python train.py --n_layer=10 --d_model=256 --n_head=2 --n_kv_head=2 --head_dim=128 --d_mlp=704 --vocab_size=8192 --activation="swiglu" --norm="rmsnorm" --norm_place="pre" --norm_eps=1e-05 --positions="rope" --rope_base=10000.0 --rope_fraction=1.0 --qk_norm=false --attn_scale=0.0884 --bias="none" --tie_embeddings=false --parallel_block=false --init="uniform" --init_std_qkv=0.0389 --init_std_o=0.00869 --init_std_up=0.0389 --init_std_down=0.00524 --optimizer="muon_variant" --lr=0.00749 --lr_mult_o=3.0 --lr_mult_down=1.5 --beta1=0.93 --lr_head=0.00834 --grad_clip=1.0 --warmup_steps=200 --schedule="wsd" --decay_fraction=1.0 --decay_shape="pow" --final_lr_fraction=0.0 --batch_tokens=65536 --seq_len=512 --doc_mask=true --train_tokens=306500000 --steps=4677 --dataset="wikipedia_en"
MLP neurons of a small language model. Each row is named by its layer, matrix (gate and up: input weights) and neuron, and shows model dimensions 160-255. Each number is 128 + 32 x the weight over its row's rms, rounded and kept within 0 to 255. Numbers have three digits each. A neuron's up and down rows have the sign that makes its largest values positive.
A block is one neuron, or neurons of one layer that tend to fire together. After each block is what it responds to, as a language model described it from the Wikipedia text at the highest values.

L2.gate88:133153150141109115122098145112091160131148171097125145177162179150202101099072096119132105184062125141107189166194139109133089110111136141114112065116179128088194141100138113125128132172192093196172131150101137125134099132128172130115134155093076167114143127140074124113126106100149070176
L2.up88:174105138060168113110139143143077094140174087108132139148075173102127155153124105172132196138096190095107136167152172174199079143066087141098124092128142181139149132087129050111131166155119117093157132115092132125109164077170133143124121180197097082149154107101131095160152100095096097120
L2.gate97:139121171132169125135112113107169160161138118122095200160148102101099144162144106046085126115116160087109074144199109154082104108141137108123163134194127133142137124135146101128126083121128120157124140181130121041143102171103126170116130122130133133078127134103147111114144111185163143094
L2.up97:125144126126055199078142212155115166110121179178132092187144068101112151127154110105111054088154123117100120152136164139057184118181121076125139099149120171134149112190121177113141111078133107104078096065100142169089112131176100111143119173068079133113149118126102058125096110142076131112
L2.gate117:128105153172099071133185181118131102151102151146062146164158098154099088137096059180113134139133179072130161120152110092124152119091186070136170077111099162158132090127139145119161119108159145122115134107145191092108143179143081133147106162104135139125092167114077112074152084115090141093
L2.up117:095103133099116148133110110088140157100148109107155132183109134057107173109118141151159142093104104066146147153120162127110119132130110123125139122075097111141151159092121116066146121111071116103120101134112164142099102079153167099115157160158176119136138118117156108123112165129121169120
L2.gate155:129089126073136151152098118161168147098188148104100078184135109117120161138089141117158123158072111157100117102108099138135161093122138195165137109118149167164081205153108139134181118070128116145108139130119096171111103127156108115138076204087066071137070147143128106106095162122114098127
L2.up155:077156139108077092078118162121097100100164131098054116133127108195147173141174210123097127135147095090126188134089115194124136136142096194133138161167098148164090176063084094119103121151084099128142182159121108112101168158145134079148072130122135095148113081098149098074106088153114170167
L2.gate201:082180130136117135126170109086093187078087073150180154123140105152208090152122128086135144131130097084101142103128148093135115070097115140105151128138103097104097114160130121102141163155131079156159095116170149098052100124089134064167150149079116150111161134125077098113181137167142152143
L2.up201:089117123130106133043142097119149145095114141157166171118060116093127112146163131119114171150148130105135147095139095147147086110147119156100104129173123196082158144148107121134132158110128137089127126143096124134117140165145119116089095120128116086093025107099114065133168192053169192092
L2.gate250:166104108147092167120040156070102116135092173120119098125120184159171102169125113119136158169075114114098106095099132152102161132100135120191120120124109132108143136143173164159136152101132108119106126147151128083124112124154160111076133143134113098126150170101054173138128149134133135134
L2.up250:173044121164039130110082143087127125133109143170074112112112104130200156177164156138097184155184049089097082133208098145122184124147099164177157180142084106094129161143103110126125144102066167186134147136059164132140163080154135094132170117185112108124109157124111160140146120098111083106
L2.gate279:144134109161106101132136146083158126101151112116103136109118088123141119076164164119121108155092143048182115104133138143128162102176102152188132157065075136177108133140102116136145161097104099101163136076144080100098209123167179082132145114113142108156155114146140146101118136112069158107
L2.up279:137135135139157172156099115142169109080092165170137126143059105132106139124105135081099160121105143098152139174182111124132173199131116074117128117189102179130126110111133096130089092125099142107080104089109200129142126115167176140116214106169050075101123137123126126074121083113136111103
L2.gate311:143034138107116094096156106138132115111177090150093146191119146104123126135135199139105084237163116073126117136118166171133127147112111122089099170169158132116103122131089155098125173128085111098100090173116134094131151123078151077144135112111133154087113188117091165072101168152111185132
L2.up311:105089176126173141106128086141112137096164102094117185132071119113171154121154132154082132088161108188088095160096112123107081138163123150116101154139134139074186098188144035119073122163188159138164177109149133080099142204123131117107127118140058109109159125160159141165133114117115173126
L2.gate312:150152189093094080146164176080117098168103175125107088107172079117133187099151093053173133148152073188154112141138051153091100117164086130159101107136121103173144154122105125102125182115104112158123113160125127124109080163159137111153159028104123191128126170100164087112162175174176108093
L2.up312:133129145107148081117135167086118143150113109129154158112107163063106190100124109049131139089109133130154116065140115156036134145114051069161182116122100106046092165159098102105146155061149155085123150161108121137120118097116118152144124060096125153096113120136129083097117166108152094089
L2.gate316:092140136099180102139151136089156144115106120105095113163142117053055136164195073126174128135133159162191142107175158102105100092079115167109132103171177138156109193096156135151128080112104157133113090151073101134152099187115099136073130141064165112130182112129120173124104157147095111096
L2.up316:069112132133156116116096193113161145096082193090106100119144197130110128160092177111125127164106142119128140138092145015135120156121147132111112134123107154113118093087113184129116125108072200148078156137094112076118075182147103143134137162147141109120143151117131145156145096174115080120
L2.gate335:124131131173082146175094081119148150097194108145135108110180095103173085142091133166138103147128115169108076094146087161101097120116138134115136121103083125146114115143162147071095092067081090070163080066096111094183191147170162156133144126135130099120135102141091166080105148107085132094
L2.up335:168078133123151104146174168154069093143108065091145142149145163082127121107136150137124071113155163122143113124114142151184184136196142130148142120091190109103139176151086142169113120087155077123061154045145119145162135153165139087106162168070089102079092126190151122130097110099114150183
L2.gate349:107107134120095086115138146087111103142135084146141103105134120146111171138177105069129087173209167139103172166177167141083118133145184045104124060159131141141155127129083191133113060100123094151112180152104142148146132138115094086109092121139176142136116166116133091116120133147144123145
L2.up349:110137141124173161099111130065097122088184107166121169156156139146088146129138128085105176112161126035125117120129114158134156112128123087087096139159089094163169144083164164124122063150146149161183118146116116076133157099119063093087158089125100118203128172131137127163148091094144112134
L2.gate452:175116151104107115148145095123135119165167130086104147179175134085150107128139083146154160107137164066146116118173161092075155134151142173137119122201109096156135189140162092108114110124122144172154160139163089076138104187096118167128144147130139121082142131174139129144073095079144099103
L2.up452:122100098075076176173139121070139141100143074133089162119094131079119172150226156151169153140110097089108130111248150110136130114165111116065154166127053162141170142115123155093156130164094126164138115112152135111144149156130108122172154125137113127118118118139145117158121158131061118078
L2.gate475:111164124130098111125177127102158055151112181109120154129124119144112054161129166093102112109141098129132139160092084145134110152068033125123141116123141122114064113133104109128067210092111105079065097054120128052150107215155132169166128151166144120125112159115166155209113153087139133131
L2.up475:158156131190133104151065182099136131136122114130154066120134125128163101136064141112123123159131096070060112146171114108112161145123068120135138194113126144151148076186144103126146158099139173071095105095097128125104102150094135077134146152143093105148159075093145157139138088120157075116
L2.gate551:081136122095105126150160112096116110132116110114080116141101201060112075174112147130164106102089104126135161140167094094101128140169179156166098125143156084163104128141116142204108101107054124170080147129127115082105123118121068143081125119153083099121057181147166127138115126136135025048
L2.up551:109156136160150151103174102113125098107154150124179144135113133090097083126109131135091041098157132130168133071114125119174123117121143137134098059132163142191101123176114143153045138157063112126173183071142084103103171157163155106167087096126115153107102109164149133091111127151063098105
L2.gate698:143144149091089127075157140107111110103102176083094096169084109162165112061111099140209092157125099059100092166174095140113116120140180158160096122116107099153132163075126135126132179124123138092091066100210087094073113140133140140121136150082104122094158118151144080137170115154099118112
L2.up698:127170083126110121172088145150069109157146118188135179135106124135136157122058110091135117153137096087094128082151129089073103136078145087142228140091121111165101098159180149124098118092111040113125065142049089119129188127136096126108164156111161107134137196154146184156113117081152127116
Month names after "in", "on" or a day number, as in "in April 1937" or "21 December 1990", plus year digits like 2'0'20 and "of" in time spans.

L6.gate278:068077161137102147127132124099170126097145166187128126134112123146117108108123141151142159144139139138106150119139087144159101117133126136176134128081171172148110194128082112146151142147134057112117198105074069096172131193096093147159135115132137188163171064111232148145126134067102114084
L6.up278:109135164121099111109139098156142133146126174056145077102128115145105148137133118122112169184168148115105079093154163178150064160066093150130071116129134181144148124108149118132149152115133106122137129094092069140127140169119144147171135122060163162148166105157181192040107123101135094162
Line breaks ending pipe-delimited Wikipedia table rows, mostly sports stats or results with numeric cells, plus some pipes and digits within rows.

L2.gate53:134135134063140167123157037126088177120062164167205153084137114099082069128135124104092153205170132118179094165144158097136104101156126132079083150121057137134168138191096123144157175110167141114090164098111163120099145200103132211102069108109166158123058144108072139087095181110161098103
L2.up53:123067099126148103051133146146071111163103116126194160083128152145089114147093161108124164135113135128164158111099105117118151206180101083104080133112112170107133167127135178109181139115151189096150130100113183137125132079126129162146155132118134187163154133099142117142198143156130129106
L2.gate105:161089136145142117110084131167157128135192127156107123160133110174137132198135121131102163161168080120107123169123196145168120118153063158132100133155160161120145174126103080149087134072131145102051133127111173115104112161079148092097116197179157095146161117114161100175132104115150163090
L2.up105:138142156124141079118155124160183152140097136144139149138146094103086080137097068102154118121153124110077071162127092095161123129138127125117099119173176154160138133127127078164105204135147147168106082149076126061136114104127100129101153118190083110209117123183120117174171134079111125089
L2.gate128:082160103175162091129114131055106202124129135142157196170148146152146133129136119116106084123153185135201084133179142087072190126102183074136097120075146144118165110153081153153154141091142180112126167199109162118129110148142157106115111063127101078127108109101074107093221121112199088165
L2.up128:133146080122164081076083152118082117121169124091180161162118157150095122102106109135172124161148135114120090126077099107154120182108162090076138121113123171103152079068142086130127122123106165093190162102099168097148142160107093180139151143113077099131097162147110127117114124128194143173
L2.gate156:066141110133097182132149080131170189106121139121084170166136127141162120178153108143159124195131126110065148156087118095125152134130179144092136111164097176116143100105104115133125104161075158109094103144143102105175125130121115147080077131219078106104110116120104151090062110141170058144
L2.up156:112136171147132058119168100133140174102133110122131142139083141147145131137113100071128188124087095119118120134123096111141123101163123146166114088116089127190117133107135146150123129195144139071145186086149152138173047152138106157137179104074125137110104106095127171079116102154197114153
L2.gate176:118100074115056111121151152095067147143109193141131221102117127150142169134117063133142092127151164125147134151084094137123169135103123164092130092109101146125123135093200125114182188083132136141122093176039129128107184100157078112170148123165192104097165179147143150141124144148137098051
L2.up176:118119068118121115067123149141116156081162142114133176091173153088149148150140100083168149166083178154144115133132133119126168154118121150137158105159115166129097161125110126098120160119083135179093109156118087181097128076173155106178189086093077136095138158180095121073188105180122139110
L2.gate223:116120086115108129185089156157091143169159154123141109151061133142100094144172122153128165123141140106146114111111173111185155118108113130059134075075128145177131145152128052118169079118126138152153122096075179142100106122076146111172158150104116166176140104105139172164148122110109114136
L2.up223:146137137123153114149195112187093146169192147121149131148107109171132189165158104118157149147133164135091159172098126117110123130087095147114097134090183153116103115161095131142122148171152145088157125164136122106116159177136118187163163136122143164093094133121130126129121154106099121127
L2.gate276:082125136148152116146104161123082157158141134106204140111109071124104139075121120085122143133136125094164146064123107134132092122121131122092106141131122118146174049132182105134136146118150141078133102095108136067142141153128130113140171154135180118132116105105120079086141128092148110096
L2.up276:117121128123107134116135151097120121194148168097096106141126128122180092176185166159133120116101161106150127164162105114129145089104134172109124107095136187133145136093119129138114093186122197166119129169149125101117103146098145165083115101149117149201154120097153094191105107136139150119
L2.gate298:149104161176124106097103133113121154156129117122206147159111120174143095110138164065101176090082139154059112144131097145154149079153087097117127145134144144161105026102069181199147098212137148095123107153119156136171169188107180071190163152127125162121126076115172095191154150068200072102
L2.up298:163147129091149180082110156128142138063118145125170142164106099125083082104160100139147049120178193119106187146118183095094187145171132102156113167115130149097071138162117110123157109128090147078075137103138143112113118175116125100133141139133126096140112111082135136086140179124177102111
L2.gate324:112084112141126118063064141114101117111137119160162183125119121184139127121162130199198148226119124066129128128047149112076127209163082067110104118110108125132096161107086121134064175146179103156107184103103168077146142157152134099153143129103120138160103114051109129064166132102120091110
L2.up324:097141111106128114157137104147074165142042083114154116135139145136123099139118092120203146232140107084123100122093080108081139171203145070112173134095108103111148163189109161171120130141130163134112243144128177096127147138133129139144140136096116139160120161146126089076160105072150107087
L2.gate348:119125098191138094157099109075123140116207120127142194114119145119118107168169100110161116126137105143070194086128127139126180082096071084111115123144128137122179138121114126104082102133137173156080103186136174135125109091135172109124182082098160088149151126106103105169156187155177137107
L2.up348:085163126094152120083143188151117107156138179114098117153118117110142125131101067125096151156141097198209108135164119081143146112102154098066065114121139182147147132100106050156156100091188101089163169098072130072084178164092105119112152138123166141135146100091143109169128133091161102140
L2.gate363:172086138126145102121141144113128154161131171132167124109138208212141134109125134118136127084121138154156140070085132156113170116160105116134084089177179139155133097140160159140140215129123136157140159157205118114071120140137144111184088120145109136093121158031104094091119146064136073091
L2.up363:165147118117222110110181109126075145122134137116146090126107121134132147116142094141118155112132218053161133137135111111120095118096084099169107080116120110117145100147110165081190086164142095116090107118171119124093154108148077136087108115167092179157086125102053090096157073170123123134
L2.gate438:110135117154135071156104107171073158175137080072158191165105135162157137160104119095134127107169203105152149117107121169143126105172201158117175136125127128193156130076118117171180054121133124152177169118107140062139122144137128097114133159094087123129168108151078171125132155088181123122
L2.up438:176108161133103089096178164119140098126179117092143137101110047113141089092076088148147133142142146130134169139122126070166166136170121109062111087117121180122083145130061060170172169182178157129109185190068112144126125164108171140173162156145113111104147105147115154135139126122148106084
L2.gate451:093107133113102091129151131141135137142114089130157152147139137186112079146128089156127110156109158115090103112132168133138170074125175085126105094114117198196091137151117102123116129208200195134197123125090146166114099151144082128188130087197136160207178138105159178163137092098156076124
L2.up451:139112107147092088086132162150127157161156147124169189116116151131122121134123087111133118107151122090177069168125121064174114098141165101170081088071075122126171218133128156170103139153137117120136141100064101133120088146102142104133161125135124142128122113103107089171094130067155096145
L2.gate519:120083132093159123126104113135159123108135190076174147139183111118122122175099112126065121110123098056229137092128110086137154099196174163093080065112140130122136149114205099112119107093113144134094102088118175120093151150090190118116131081091137194124089127132136158144167199115177131098
L2.up519:067133101120140063152155072166089154084108180097185134102138132127089150153132125150155136068115095128159074164113081135145123108074117151072076108084152127160127135139139143138165049130136128148115122106146125106105105104141133090141092087162088147210098146140135168138109127171131174120
L2.gate593:084117158134159095122115129099136133214157149109132117108085184135096097159161124105114117128119165152126150143149147193181155140163157146115120121089127167105127104117082072135151160156165140116097172194123123158109132115118120155201156124120148150132125133169165150120122157125196064133
L2.up593:068089147162121144175149141086071125156133119164165097119128141146146114116122157050127137101097112094113127139107137150191155118151170083104081077057148154160160171161066074147146059140196125116120087171091186147112164189157100160136134077132073091157163146083126116084094152156162076164
L2.gate655:130053072127115096124133100174117096117121127150074149132142134117186144121174134147128147112117086101134111137130095112056085142111148115160110131099134095101162108097103088126128131136129100089159130191115095092061156174068038119141130044144097120107151157132137154150114123137087094142
L2.up655:216153105165142104158130171177091130131109100111159094143087155119091124155131178115135162098147176069097124123124120113151116137105107198170156099113171178156181077132098104108148194148113123135196197126141070116161098098100082156078132098131138144101094126131187157100146157071113133167
Pipe characters dividing cells in markdown-style Wikipedia tables, mostly late in a row after the last value, e.g. GD | Pts, 12th |.

L3.gate50:149116112129104122141034174152086138059176129130119148123146114126109171111132083168163154129116070063062140089147133133151186150078137169188072133117106127162099122174128163109099093089119161106148154090201113077085168103114167112146129117171094116165116109070094107081153147146106164094
L3.up50:082101103181123117188157097083114125160130145112106136118129122144130160119121091141153136166162173064139103124135170137159123131093134115141154086132104192147158174106094084121179114077130115117058149098201177127114133169117104148115098168135159127048112099123137170104133194084132112142
L3.gate151:138140104175080074207076107119100093085122176145073123085114113121111113123162124076153120106112130129112175156125055072150149122095122123118113074120121116141148071087111164117168114162143042060151115129194068085096136114171150135138172158092158104142092185146096132115131109109108123123
L3.up151:120088105144087180148119066086168117143123119115137120154084112109105108051130193043094101143125132119115119122081119146119123135127114123115141135126121164131152101161133104091136113107136187103120110064149139067112136147162145046066080106148163161060116169121130127076097117149128111140
L3.gate311:076126110138119091157135090065099130149139100055156197095188151043134104114109056166190131132140146116135122137164181135116133101158091136115126115080138155137172139149123147156093047104101126103070119125164164085117093127164181141091157129142162146111123137142103126131172093179177129114
L3.up311:150164140127145099089065132115165108104175194148209135108107061114151166112144110153121153153065140109120144090122160143167056171118145156163114118150123150172128137118112128108103130057109130102132112082170110195160110126130106089165154182192133180071101107113163127069129080131156165131
L3.gate679:083137087188129088079066133081118139199202097066124076090165081081207121180141096077141133093202139097132167152166077119136128148157142099131154180065154092168105158123126195137157104115124136132189174089169108161091186075085135090119125144106093151114119143127120103093175094159145167134
L3.up679:083174150154075126068110174112118132145167071179138142162113109071059153132146075091168124088118112094122133104141089089032165147148152085143153159134077128084160142143093131147152174089090129068149134172159113091111172157179188110161138129153073112151166186172160152147186093173119148131
Month names right after in/In introducing a date, such as in November 1975 or In March 1988; also bare spaces before years, and after.

L6.gate286:142106110125162153101123147082153121170144153163103077162120062152140189112143176154146141140168119073097118137112110156148215130100099094117135091117145166154103168097073091177173097164115152133109108158168145096094160122094188166163058144123097039129125063111125115131191080159095171103
L6.up286:121135118195168140122186119099123144127104126210175103173157124137206102155065170083098184121164066107083139130125076108081153113094059125140116055131144117142158202123056159209152107117106119139183126098090144070111152105148119091138130143141085134127175107110160133171094103090091119161
Hyphens joining parts of compound proper nouns: double-barrelled surnames, places, clubs (Panthéon-Sorbonne, Henry-Brooks, Tiger-Cats), plus a few name-piece continuations.

L3.gate214:131167150211142153112132106175129101111144109105101190138094079102178142160160118164179243150102181108130110118102120109112169107097103109109112149077136140092108154133157040143154146138124154104171143178117171080179136167125112115101118115108047125191150108139177089122115127105099112141
L3.up214:107135173129103160039076112114131126163121086127140119141119086073162187190106100136130148121116097108119107139131038101096107104143178104091108118088087144145171165116115100096181139108162122129135179167189107106115143131122134182119131111107015109157207128127092175118136151083106119048
L3.gate326:136093076152180092076174105145160132148143098163159125133115122123134107127145181066145181140133110161068178117099068201104091113155085132070099108129135157103132148161138117130081192167089147076104182152170137169106195188146124103140133100159053130149132161160160143124191133063186149149
L3.up326:089132164117121096158127127132132139120031114114114134118104099115125120139121143093210161068097129131180177103078093115122088135075141170099098177126130153130130109162084127181177104143203138124168152110157187107139104176168120153166077087162118112114109124119158106094136121144135199158
L3.gate342:140071168133105118163176149165163173102122120084069124108127135080185119103114115135136147147121162132167173149191124134090174123118093143138099149109108133075144186147153083127168215178102089121133135135084145093098162170101126135181106117118105126121128139119108110097154126062110128127
L3.up342:120123190154111171095133195158099176088109145113119102093117105127078116164150121104104127111079163125164154126119104148147173077139139130130066139093099149079147077139095134171178129115118116106126155178107097137111151104126091099128164106125172116180058148086137168120154076147070113107
L3.gate589:113090149151160075112052060123130152094166134130119170115113154137129080124128168109145156103103100135100103096117114118141166080047123099072105176173128137144204104114111109097102156099068141107145106144137139096128119109049097132168141097160125157150100168101192138128100121104119188104
L3.up589:113176139137155183055139129132139171134092135128111176156109123181121136097126154150103089113143087152143154151138113135088189156088157064100097099160141136174121187143142133094126141128119115155141138098161142155136130133096094103146020136091141138137190129140100148148154111107090109102
Fires on prepositions like of and into after participles or nouns (come into, shut out of), the slash in coordinate strings, and word-piece continuations (pro-mo, pro-vo, not-ing).

L3.gate42:149149070174120075182038183177158129101119128160076109148168146103145112181088153145092102151145151129103090167128101097100169151136114067064150095146084120164135166131133123103140167127150171140106101112139143082137084166073153085112193123150102127108080150101118173061121068119101134135
L3.up42:168134127146115122153099112170142157123159135148106068100092092166037128155103151096143141094167134078107145124125133094131137123122149128135122122160096071138185172119142126068117114194054077104064117077085099139146122125145138103140079120128142127128130198134115138117181103171131136113
L3.gate158:107111102148157115186095126170166074107072127144112155092134121177131110198128137124111147128054157142121137106122159106121121108097079176112158102149129157149153159069131117112165181101138138096106165098099139090083165131116155128113075140113111142171117116168084169100140147119129139099
L3.up158:128095147183127168131152203218052137112113122192128162117197113117118168116167177130141148166074101142174084072120128144161182154124122130145129108161168087115106115114144110138120164168076111139097165105144065168149117131145112105142154133159175110140139080101119159100169134129095153148
L3.gate183:093096160080085121092111128145133090095134145147128145131123126124128118117141152079129173117108131137072128122097114148165168159130144120107139138150150169094126084122131126088120120188110120131135117041116138146124104120159163134149092132059082113114126140126152161044094117181146051185
L3.up183:124132111198153083091142169076153151179085120116124116115105167141098210151070111144128107127203163111110111149132174110220119124169113093127133057127095141116130114087113117128167112170152119129171130121113105152115124149087151118111173093130124120169142163203120052107081118146124133088
L3.gate560:122113165148150142089121150159213142134151080172126181119136141116113181128124123069059122123173141046129139117115121117112125130127070160082134099099104138077124167091133166130133160139133103169167127127111113114172138135169139074157185202061117111155097154199133178113154133111120132147
L3.up560:179100123118118164140102107175088066114136083136126121067117089180162131103178130177078117104110146127105123066084154131174100194123153185172129073090126136166115165124139127099163125122156106151068112111148184142109118122126147082122187153129165118084094132189114089054132113162113201112
Verbs or verb endings (-ing, -ed) that begin a predicate or reported clause, mostly speech verbs in reviews and biographies: said, stating, noting, praising.

L2.gate52:124117172162115133104106087113133072079173109171124152155135130131132160133115111113078155113087118056032114158073159156130158088192072149080132104121132101138177138123124138093121127174129123168112122116194126158100130137068133104128098125142095183168083174137093116133143058133175081150
L2.up52:092125130143094182177158150146123093116176121104135100108129112146089092122110135153166140106112159101093145161191115121069141170150080132097084109174082152136106170214052170171136100135170135133066116147144176148092006130153166159132075153112051140048128138064119178128151108101174116142
L2.gate83:174154136114155188126156128128165107084122130193075144095120098099079160125135122103156115132101181189081105132130156047142148135129093128171138089159096155088136107155122096097143131119156140091086119130094130101125129204104103179084107144144140108137149174113166145145080091122091113171
L2.up83:127171085123086153164107006148135105085182135148124121157176128127137135144133164088155125130122112157148104142069111088161136102123105105154074100155057173144111090182105112128125226122146124164124126082157088156116120144161116123123161139188080171101120173157123149100129114151104097148
L2.gate115:140122116122141131088109098172103120111141177139096146121108144108141159156106147090133076142107113183149138161139075171129084146091091106113064099118151072177130143092102118086101175097090087161125152132071094038108112128080150141132116130123133198131196131085104077108120143150126146128
L2.up115:224151131149165196088079157163162122080185177125190155153140090150126157076166146141129146156142144169129202141108089144155109171094247150132109102136123157151158073142140135111157121157125100129078093114097139119101087108112131143091132135089126105145140124112207153082073136159186098168
L2.gate253:152136169097092112138162102065092126178098175190107137111121140091100098144147121128184126215135148063111139147135090065126114084134102137139204133081141169170142157165124181080111153108098056098093160134169118117089112132135179086156164115182137111063140138101095082182104149123144098199
L2.up253:102094140138127131135102118130111172120162117174098141203150146089131107135108140168116087167161191127145125126155155132151147154167134168150102142115174133113162169163172108091199140082143078074121146106154114100153148098150135120082162138114143129164155127118178110220074126148103144144
L2.gate271:170096124174142113109173143121121097066157148121185118124102176135088122165139186111155184111147138142105165103130147132092168134092109136111113096096073191067117167096103130131121139143142071076132106122125165117120051142121113135144111094106126124116116183069189082133138136066149134174
L2.up271:119079190116148163149124201103173102137132114115178087140127097074120211130126144137164149166116135100115152098149118212173161115124107079101143095116095170150146130137118121085082137175142114119147109158092139166101108147104155109189100172128095152103106150076117061167178115156116137074
L2.gate344:080097153070142163160114134101118127081164118137153107126124112123130155144129133092131204158094113131156183102102097172059089113112165129093120130147119129091154196113117150161118073193146181120126120135157115109089089108117145110126176161113152189142111040105142127170107121099113090072
L2.up344:143146165114143172175134096125163135101199121134043117155114135091126117112188110138148098132153158153115090131140161126116103023065132132130120189177143145074095180103137061147166103119079112104111132131119131058123108160121171144112150176157114190224108091095103114108129176146167170131
L2.gate354:157056125185143135110134132138169115110110100174140211101115129134158117093125199079102147112172122126118145103114120111125145171153101127100085158104111077139154085130120117056114114123102121105163084122157121093116119172117159129151092038150080088129169146132051099166172130118114118129
L2.up354:147135081174136114115076058111138131092117157101135161122187119142148140113104134090158173133117200170183115132178124138128136142134150149047134093111152157134164118164183177078111125112136098089142137126174128117150159134098159117129129148106075146205143132127137138068148109171114008098
L2.gate393:121138070116084164138135094189115157142142131161138066165144102190148114138152083100140174125178134223088086200109146133095112108131093150093140147153126124163168141170136104154090075147097090090140145192082155157122106213177120125132119110152114114138107109126096165127143118127080135154
L2.up393:127195061127136098122159145103111177155154108142117103103076131147145093128123172097149122080160161133099145122134089168143168151059144155100107077146086103124135139122119143143138119093089179106154190150085108133127134076097120114104130195103124042113121060137074156102118092129060090124
L2.gate406:157137104104143145130119160200180123102153142133033116100159161098120150090101150156076097180165157139149200150120091143115137083092168128072102116115154104116080111095170176102133157135116117184057149134110100118156170092101158123127132180124166124117134199077092120141192082154112076080
L2.up406:123147142151166110089085155128117122136100083134089162086158144127142157154112175099131124098126096117092124086201056106131140100141142111157112080199067119116140113110179082107139129129074094140123158074083174162180135050134146121132136086181138078127157110185158109096146128169077058188
L2.gate516:098131161169073160119125130080110115079106162116153106136129139119125104136089152134149131139191132171111135180128112048140135194118134118124112170162103125177211176201045094113114080134172154172160125153168140113153120105164124173141099151149110146124151083124129142112129132123090087114
L2.up516:105169115145102158124122130094126151114117189140102081152180176145070154090146175129093144093108087088090151136091133129048116207120142124165081095130146120134136124115083119156154158139153129140137146112092109076127186092162111203135087166072091168145103127143074096207149173124073136112
L2.gate563:158145118128115119099126106176159179116099192135068140161090088124161131164110193124089081114064135097182168090131085158153079096126086171131125141121107157171135135163119185099107201119160094123104098087084118099152076119155158079173106115162132150150169144086199136094091086126184139164
L2.up563:186146104159122172100089091163143185099097133124062118172189099101125087106144125106113072140193130164171110127098105116133087133064088108096197054118122146180140118120073180132152140153085147106185084106140080139118140138149140129177074123147110112127198111211141099076143124068106120165
L2.gate614:152116113087153121165170173160137087124136094097116142126093189153135107138164125045166126091096147138143128134085089094084112131085159087090101117134161157150129112151090103156161103142080127126198139141077148104119079075191189122145171108090124116168138145079154117091117115163083136131
L2.up614:104087157130063162149109101121111181147123085163085123149127137155128116169191126121159128110160142127150141122157190104121128100118165090117148174192156155114167129109060105114113158182095180113122138086075133098078158124151064098135139173120139113138117163106143141102128122137129169079
L2.gate624:125096129127052087066080117157106115111145121119124178173178084113138118094159187108113090112132112170165138114047092098112114119120105121085201124111089138136118173184124104070121115168000064152155087076124141135139096146124138162120125147194082171112122106130184143103087173075164148100
L2.up624:146136112127083128201103134131112111090143162092122159089092130119136082112121142124148103143148059119116115091125145085143164081080143083097130134080112105149115070152128116108139074173150073155120061118082084163078111093085148152147094126136180174072095078146200188041137138143096162140
L2.gate646:123160132087152122118089117060117091047098161153136118075183137136161154153191176117094130094143130139138173135123141108116176141077076137055098147139083186125135149100126093126144165107078117107103116096125105163164088179162135138167147152145109139138069136089210096139100165058075116145
L2.up646:131180049183084122140184145151119146132154118161107154149139076184183141066111180139172163166161123146137195158129070116091131173126143104113098159146096135155172148136113072176159150151093117103121091116089115121186128117106167137093154148148119119130110124098149092112146215069092074143
L2.gate682:137090078091121086126158170150124085081149176097118062160127182138164122084090101119120173116124120135103149110128135141109171018114165118168160116085137071158075099104052086161155117188147156111117140125118088129172099122117093068133158064138095125065111159045165066133104138137113141132
L2.up682:144165168158135131109104150090114201076159075092172120117184140158134128139138173103133109104140132097110165120179136111089105037125110128163098131143140118091140122195186126166143113119072129162091189136081129103103094114147094155185154112151147100201104140168068101134148209189125129117
L2.gate692:189110126146163152093155124107139137130154081184124096105157119118086174138213128034143138088191176133090116128161125161140111078148103061070129142181102100146132131153126133142192150145120064155159118159086110114165085161206123118075117106152124146122093149102172072109168124166126142099
L2.up692:112176122128145119122122204146153139168146118140133105118114132135124142132139098140173146107116101042164208131147084091161110095102086124119143149125127143119120165076136112162171173113121069125152158181110122137103136126116127110125075154149128142153107148078110152100145199106138183082
Hyphens inside compound names, especially Arabic al- names (al-Assad, Speech-Language), plus final suffix pieces completing verbs before their object (accommodate, transmitted, simplify).